config.toml
hidden_size = 512
num_attention_heads = 4
vocab_size = 8192
norm = "layernorm"
positions = "rope"
init = "uniform"
init_std_down = 0.0
optimizer = "adamw"
warmup_steps = 294
MLP neurons of a small language model. Each row is named by its layer, matrix (down: output weights) and neuron, and shows model dimensions 250-313. Each number is 128 + 24 x the weight over its row's rms, rounded and kept within 0 to 255.
A block is one neuron, or neurons of one layer that tend to fire together. Before each block is what it responds to, as a language model described it from the Wikipedia text at the highest values.

Responds to: Mid-word continuation pieces. Word-internal or final fragments that complete an already-started word, such as Bre-wer, rel-eg-ation and Premat-ure, plus "made" after were or be.
L2.down163 [139  99 112 100  92 139 110 117 148 111 202 126 109 171 146 102  78 109 115 117 137 106 130 173 158 141 156 155 132 101 145 125 130 136 140  96 138  82 176  97 137 141 135  96 105 170 149 141 121 161 122 129 108 125 120 129 139 133 126 125 120 139 135 111]
L2.down254 [128 108 179 123 105 109  95 101  95 118 113 135 110 149 110 105  99 134 115 111 137 112 140 127 116 122 146 113 154 129 102 130 117 135 162 106 151 143 147 117 140  77 105 110  93  97 100 118 151  86 130 108 135  89 155 143 117 142 112  98 127 152 144 135]
L2.down500 [ 98 142 133 128 154 117 109  97 151 121 131 154  95 168 115 153 133 121 140 143 125 119 179 158 157 148  90 134 120 116  97 115 132 109 135 106 130 113 155 123 130 139 124 110  95 124 134 109 119 111  87 132 151 131 113 131 131 117 108 115 112 160  95 110]
L2.down525 [129 138 107  78 139 126 107 107 147 108 143  75 107 121 121 105 112 156 118 152 129 157 110 151 131 123 149 142 122  94 157 142 165  76 116 143 132 122  99 104  97 110 138  96  81 112 134 118 128 103 104 129 112 119 148 131 177 131 129 160 128 135 105 134]
L2.down564 [158 138 102 129 136  58 125 164  98 165 142  92 120  87 132  84  86 161 143 142 121 109 155  99  97 131 148 119 126  98 137 130 134  89 125 135 159 166 109 125  93 154 115 142 150 136 156 137 163  91  92 118  97 136 140 157 166 167 125 120  93 128 138 140]
L2.down1087 [124 148 114 109 142 119 140 122 137 129 126  98 128  94 124 162 158 156 128 129 104  88 175 111 151 152 137  97 141 115  88 149 160 138 135 126 123 139 102 112 140 123 120 101  99 118  98 101  93 112 102 185 125 164 193 128 148 125 107 132 125 123 110 160]
L2.down1251 [169 128  95  98 175  99 105 121  95 129 114 127 108 102 176 156  96 143 129 129 165 109 161 136 102 147 124 127 106 125 131 114 171 121 109 123 118 133 177 138 136 127 161 111 109 121 128 146 140 144 164 135 153 130 103 139 136  97  83  98 178 161 150 122]
L2.down1523 [126 128  89  96 147 103 129  98 100 151 147 116 117  94 115 133 127 101 111 140 144 100 137 154 114 114 128 174  99 167 145 139 120 142 131 151 122 118 136 131  92 108  92  90  99 126 118 116 122 122 182 131 145 120 114 152 137 119 122 130 105 112 179 100]
L2.down1622 [116 128 111 108 142 136 110 132 117 130 149 116 151 108  95 105 150 120 107 164  97 141 121 150 140 124 121 153 133 128 127 140 158 151 138 123 112 134 125  93 140 149 141 111 145 137 122 101 106 118 132 142 102 117  79 115 131 173 135 100 126 204 130 118]
L2.down2184 [167 122  94 127 169 118 161 113 180 113 161 108 140 126 140 125  93 138 106 154 131 109 121 157 120 147 142 133 105 103 158 137 149 152 153 152 143  98 136 127 114  84  96 122 134 179 159  98 149 155 146 138 188 139 119 100 150 138 153  89 145 112 149 114]
L2.down2389 [127 135 121 166 169 154 121 123 119 136  82 106 170 142 111 140 116 150 112 132 126 113 120 147 132 141 119 115 128 158 109  29 136 146 123 123 125 155 152 179 150 123  81 158 116 122 110 131  97 117 140 103 136 127 110 124 149 140  81 146 122 130 169 178]
L2.down2424 [119 129 119 122 112 132  94 164 109 115 121 132 126  83  98 127 108 123 123 128 128 100 153 157 158 133 146 159 144 134 124 150 178 132 126 105 105 120 173  95 146 152 102 103  72  86 106  85 113 110 134 141 142 140 165 125 158 105 114 105 144 181 152  89]
L2.down3349 [125 131 156 118 153 156 104 145 152 126  90 109 175  91 141 123 114 100 136 177 106 146 101 145 157 142 127  99 139 126 116 114 139 105 110 114 106 167 126 127 145 128 132 140 119 127 161 110 115 120 132 144 167 116 169  84 166 142 120 109 102 171 118 118]
L2.down3362 [149 112  72 111 103 118 111 112 135 114  95 112 111 141 185 117  96 159 145  59 178  97 153 162 118 121 119 143 111 144 149 107 121 127 169 119 145 136 162 177 147  59 141 117 105 121 121 145 120 122 114 115 100 121  92 132  94 132 106  88 123 167 120 111]
L2.down3521 [147 110 113 127  81 117  84 164 142 117 143 154 140  96 116 135 141 134 125 134 155 128 162 129 138 111 144 135 127 131 113 132 151 133 139  95 105  93 121 115 117 143 132 125  57  89 117 110 127  87 126 122 141 119 115 154 149  97 110 114 158 190 193 110]
L2.down4052 [154 129 148  87 184 146 142 157 115 106 135 132 137 126 147 100 124 146 155 174 105 126 175 138  96 121  70 134 114 116 155 133 149 137 106 155  98 126 136 104 138 129 108 129 116 103 172 132 165 183 134  98 116 141 151 134 176 123  89  98 152 112 152 134]

Responds to: Word-start "def" piece. Mainly the word-opening piece "def" in defensive, defence, deformation, default, defiance or "def." (defeated); more weakly, assorted mid-word suffix pieces like -ity, -ion, -er.
L2.down1180 [148  67 163 126 110 115 109 147 105 119 155 116 123 150 111 127 104 148 118 126 162 120 123 108  85 124 155  93 106 147 125  96 128 106 112 129 121 133 114 122 116 165 130 152 112 118 153 117 161 102 115 128 126 107  93 126 126 124 127 135 159 192 125 148]
L2.down1402 [161 116 130 105  88 138 124 112  90 103  85 156 154  84 149 110 100 105 125 140 188  97  96 131 129 121 139 137 144 204 155 135 129 121 148 139 131 159  89 121 119 110 124 126 128 120 142  88  85 121 150  98 112 116 120 149 143 158 130 102 115 112 141 108]
L2.down1766 [158  94 114  89 111 141 154 118 105  94 114 134 142 177 136 160 134 125  83 102 106 134 155 105 139 119 181 121 151 150 100 123 125 154 130 113 146 113 122 130 123 101 131 121 125 118 142 136 122 136 119  76  67 110 133 110  94  66 135 100 127 125 158 105]
L2.down1821 [144 126 153 133 102 157 110 130 127 119  84 121 132 141 125 117 118 106 155 159 136 124 127 118 132 154 168  68 146 210  97 118 121 155  86 110 120 124 102 124 118 156 148 130 115 126 117 120 115 101 123 146 169 155  91 137 131 114 177 153 142 113 135 112]
L2.down2006 [140 110 165 138 120 122 111 143 102 115 112 126 154 139 113 122 146 153 131 118 144 153 154 133  51 152 146  84 132 157 120 129 128 145 121 134 112  88 139 183 151 167 124 107 151 149 181 115 124  95 139  63  73 108 135 119 142 136 146 130 150  96 110 120]
L2.down2193 [149 116 125 108 121 140 154 122  92 186 134 168 145 169 104 177 105 132 153 137 123  80 140 126 121 175 128 116 117 147 148 113 103 188 116 147 147 140 161 126 117 136 139 147 154 140 117 110 118 121 128 141 144 121 117 145  74 109 114 122 155 177 146  91]
L2.down2482 [136 132 117  77 130 109 148 138  94  88 106 149 113 128 114  74 129 154 115 102 129 107 135 135  91 135 157 128 103 111 127 146 131 146  99 115 135 146 121 133 169 127 155 107 120 144 130  97 120 135 144 128  98 112  98 144 101 109 137  47 109 154 151 148]
L2.down2519 [186 117 130  97 119 102 126 123 168 117  93 149 115 101 120  94 128 163 145 105 153 142 112 103 105 123 174 131 110 164 156 156 193 125  88 131 125 113 129 132 112 130 115 152 115 150 139 142 119 107 127 138  99  79 181 118  98 108 118  95 166 107 121 115]
L2.down2529 [127  99 118 139  99 124  85 108 135 128 124 149 103 134 161 143 123 132  93 112 130 127 152 136 158 130 139 117 132 151 122 113 124 155 116 128 121 120 114 136 118 121 121 125 103 136 184 101 131 154 106 125 100  95 113 166 120 106 109  81 146 139 116 134]
L2.down2622 [148 143 124 176 126 101 123 106 151 138 127 118 141 130 113 111 139 108 123 135 103 141 142 129 155 149 111 128 123 152 121  98 134 182 132 117 106 111 121 129  73  60 118 130 110  90 127 108 114 114 131 129 132 103 176  96 121 113 121 100 152 161 155 132]
L2.down2731 [171 135 141 135 138 142 142  97 165 165 112 150 176 145  78 167 134 138 114 140 118 130 120 109 117 127 132 117 149 109 125 139 130 174 149 128 114 106 172 112 147 197 101 137 133 114 174 156 133 101 141 104 157 134 114 114 119 134 126 124 156  99 151  97]
L2.down2965 [160  94  96  92 135 117 141 122 123 114 124 112 150 107 105  96 121 153 112  97 149 142 139 131 103 121 145 135  96 168 151 119 118 105  91 120 147  87  98 170 108 109 148 109  96 148 106  87 122 133 117 116 110 101 120 162 166 127 115  86 117 141 102  95]
L2.down3586 [154 122  79 129  86 133  86 125 128 128 120 140  88 118 125 164 107 114  71  78 166 127 122 140  97 161 138  99 122 138 131 157 118 138 133 138 171 131 119 136 165 150 151 147 102 131 113 115 108 114 144  90  94  66 141 126 141 141 103 111 141 154 116  99]
L2.down3589 [105  93 140 144  89 148  91 156 119 100 120 117 144 132  93 116 120 130 124 129 167 103 113 129 107 113 140 113 159 144 121 127 105  91 135 128 120 124 108 144 146 139 126 139 130 141 132  94 154  89 148  87 125 112 110 149 150 152 150 121 124 101 145 106]
L2.down3904 [202 132 104 118  67 121 130 102 102 141 122 140 114 112 152 150 134 148 126 135 145 131 147  88 125 126 121  84 113 111 170 140 136 171 144 125 130 147 122 140 126 100 159 146 130 108 170 116 132 123 113 114  93 137 129 129 143 142 141 128 109 129 111 144]
L2.down4002 [111 106 103 126 133 115 153  88 108 151  94 154 125 161  91 147 120 117 143 112 132 133 152 140  70 170 106 115 113 161 138 138 147 137 150 122 130 125 152 126 148 119 149 141 136  89 139 126 110 132 103  76 125 121  88 135 161 148  92  90 130 138 123 154]

Responds to: Word-final pieces of status-change verbs. Final pieces of verbs or nouns for ending, leaving or transitioning in biographies and histories, e.g. disband-ed, ret-ire, withdraw-al, diss-olution.
L6.down1034 [131 172  89  84 146 102 144 182 134 155 162 133 143 106 133 118 154 122 124 154 148 131 116 126 135 150 103 138 123 133 150 172 112 129 126 110 160 125 145 142 124 107  87 116 159 160 159 150 165 151 138 117 185 102 114 129 133  83 118 123 125 187 146 111]
L6.down1212 [131 131  76  73 158 142 144 234 159 159 130 119 136 154 106 153 151  96 121 162 129 168 121 135 143 140 109 123 143  68 144 111 105  91 119 143 118 132 108 129 118  85 147 147 147 144 119 119 118 122 119 145 132 135 140  74 140 113 122 108 145 118 153 112]
L6.down3148 [142 127 132 117 152 155 126 171 149 153 162 127 112 130  58 115 146 138 119 156 110 110 147 132  98 123  91  90 152 141  76 117 139 136 105 102  99 131  89 138 131 157 143 153 133 127 166 136 130 129 124 125 121 117 128 112 111  92 145  96 147 141 147 129]
L6.down3936 [122 111 112 131 172  91 126 166 127 144 102 139 173 131 109 191 154 149  87 131 145 149 125 140 157 121 111  92 137 117 108 128 160 106 161 145 114 129 143 166  94 108 106  90 126 109 149 194 116 185 130 144 134 152 145  85 144  98 101  98 104 149 119  92]

Responds to: Word-internal subword fragments. Middle or closing word pieces that follow a short opening fragment of a split word, such as Br-ight-en, lim-ous-ine, Bl-oom-berg, Pra-gu-e, across varied topics.
L7.down1514 [115  97 151 124 141  87 128 131 124 146 160 115 137 114 154 147 136 142 135 128 121 130 119 125 149  90 140 124 152 153 139  93 154 115  95 143 138 144  95 148 118 121 104  97  83 164 132 149 102 135 160 180 109 130 122 112  95 108 110 108 206 113 139 156]

Responds to: Prepositions and f-pieces. Prepositions such as of, at, on, during before "the" (most of the, at the time), and word-initial f-pieces like def(ects), def(ormation), F(iat), Gul(f).
L7.down3479 [105 108 138 142 148 168 138 136  99 179 135 106  83 108 141 108 116 110 128 131 147 118 111 138  99 123 116 170 166 145 156 112 157 153 109 130 148 115 115 130 128 112  96 181 156 110 148 167 188  98 121  94  97 131 131 107  94  92  94 123  98  98 142 148]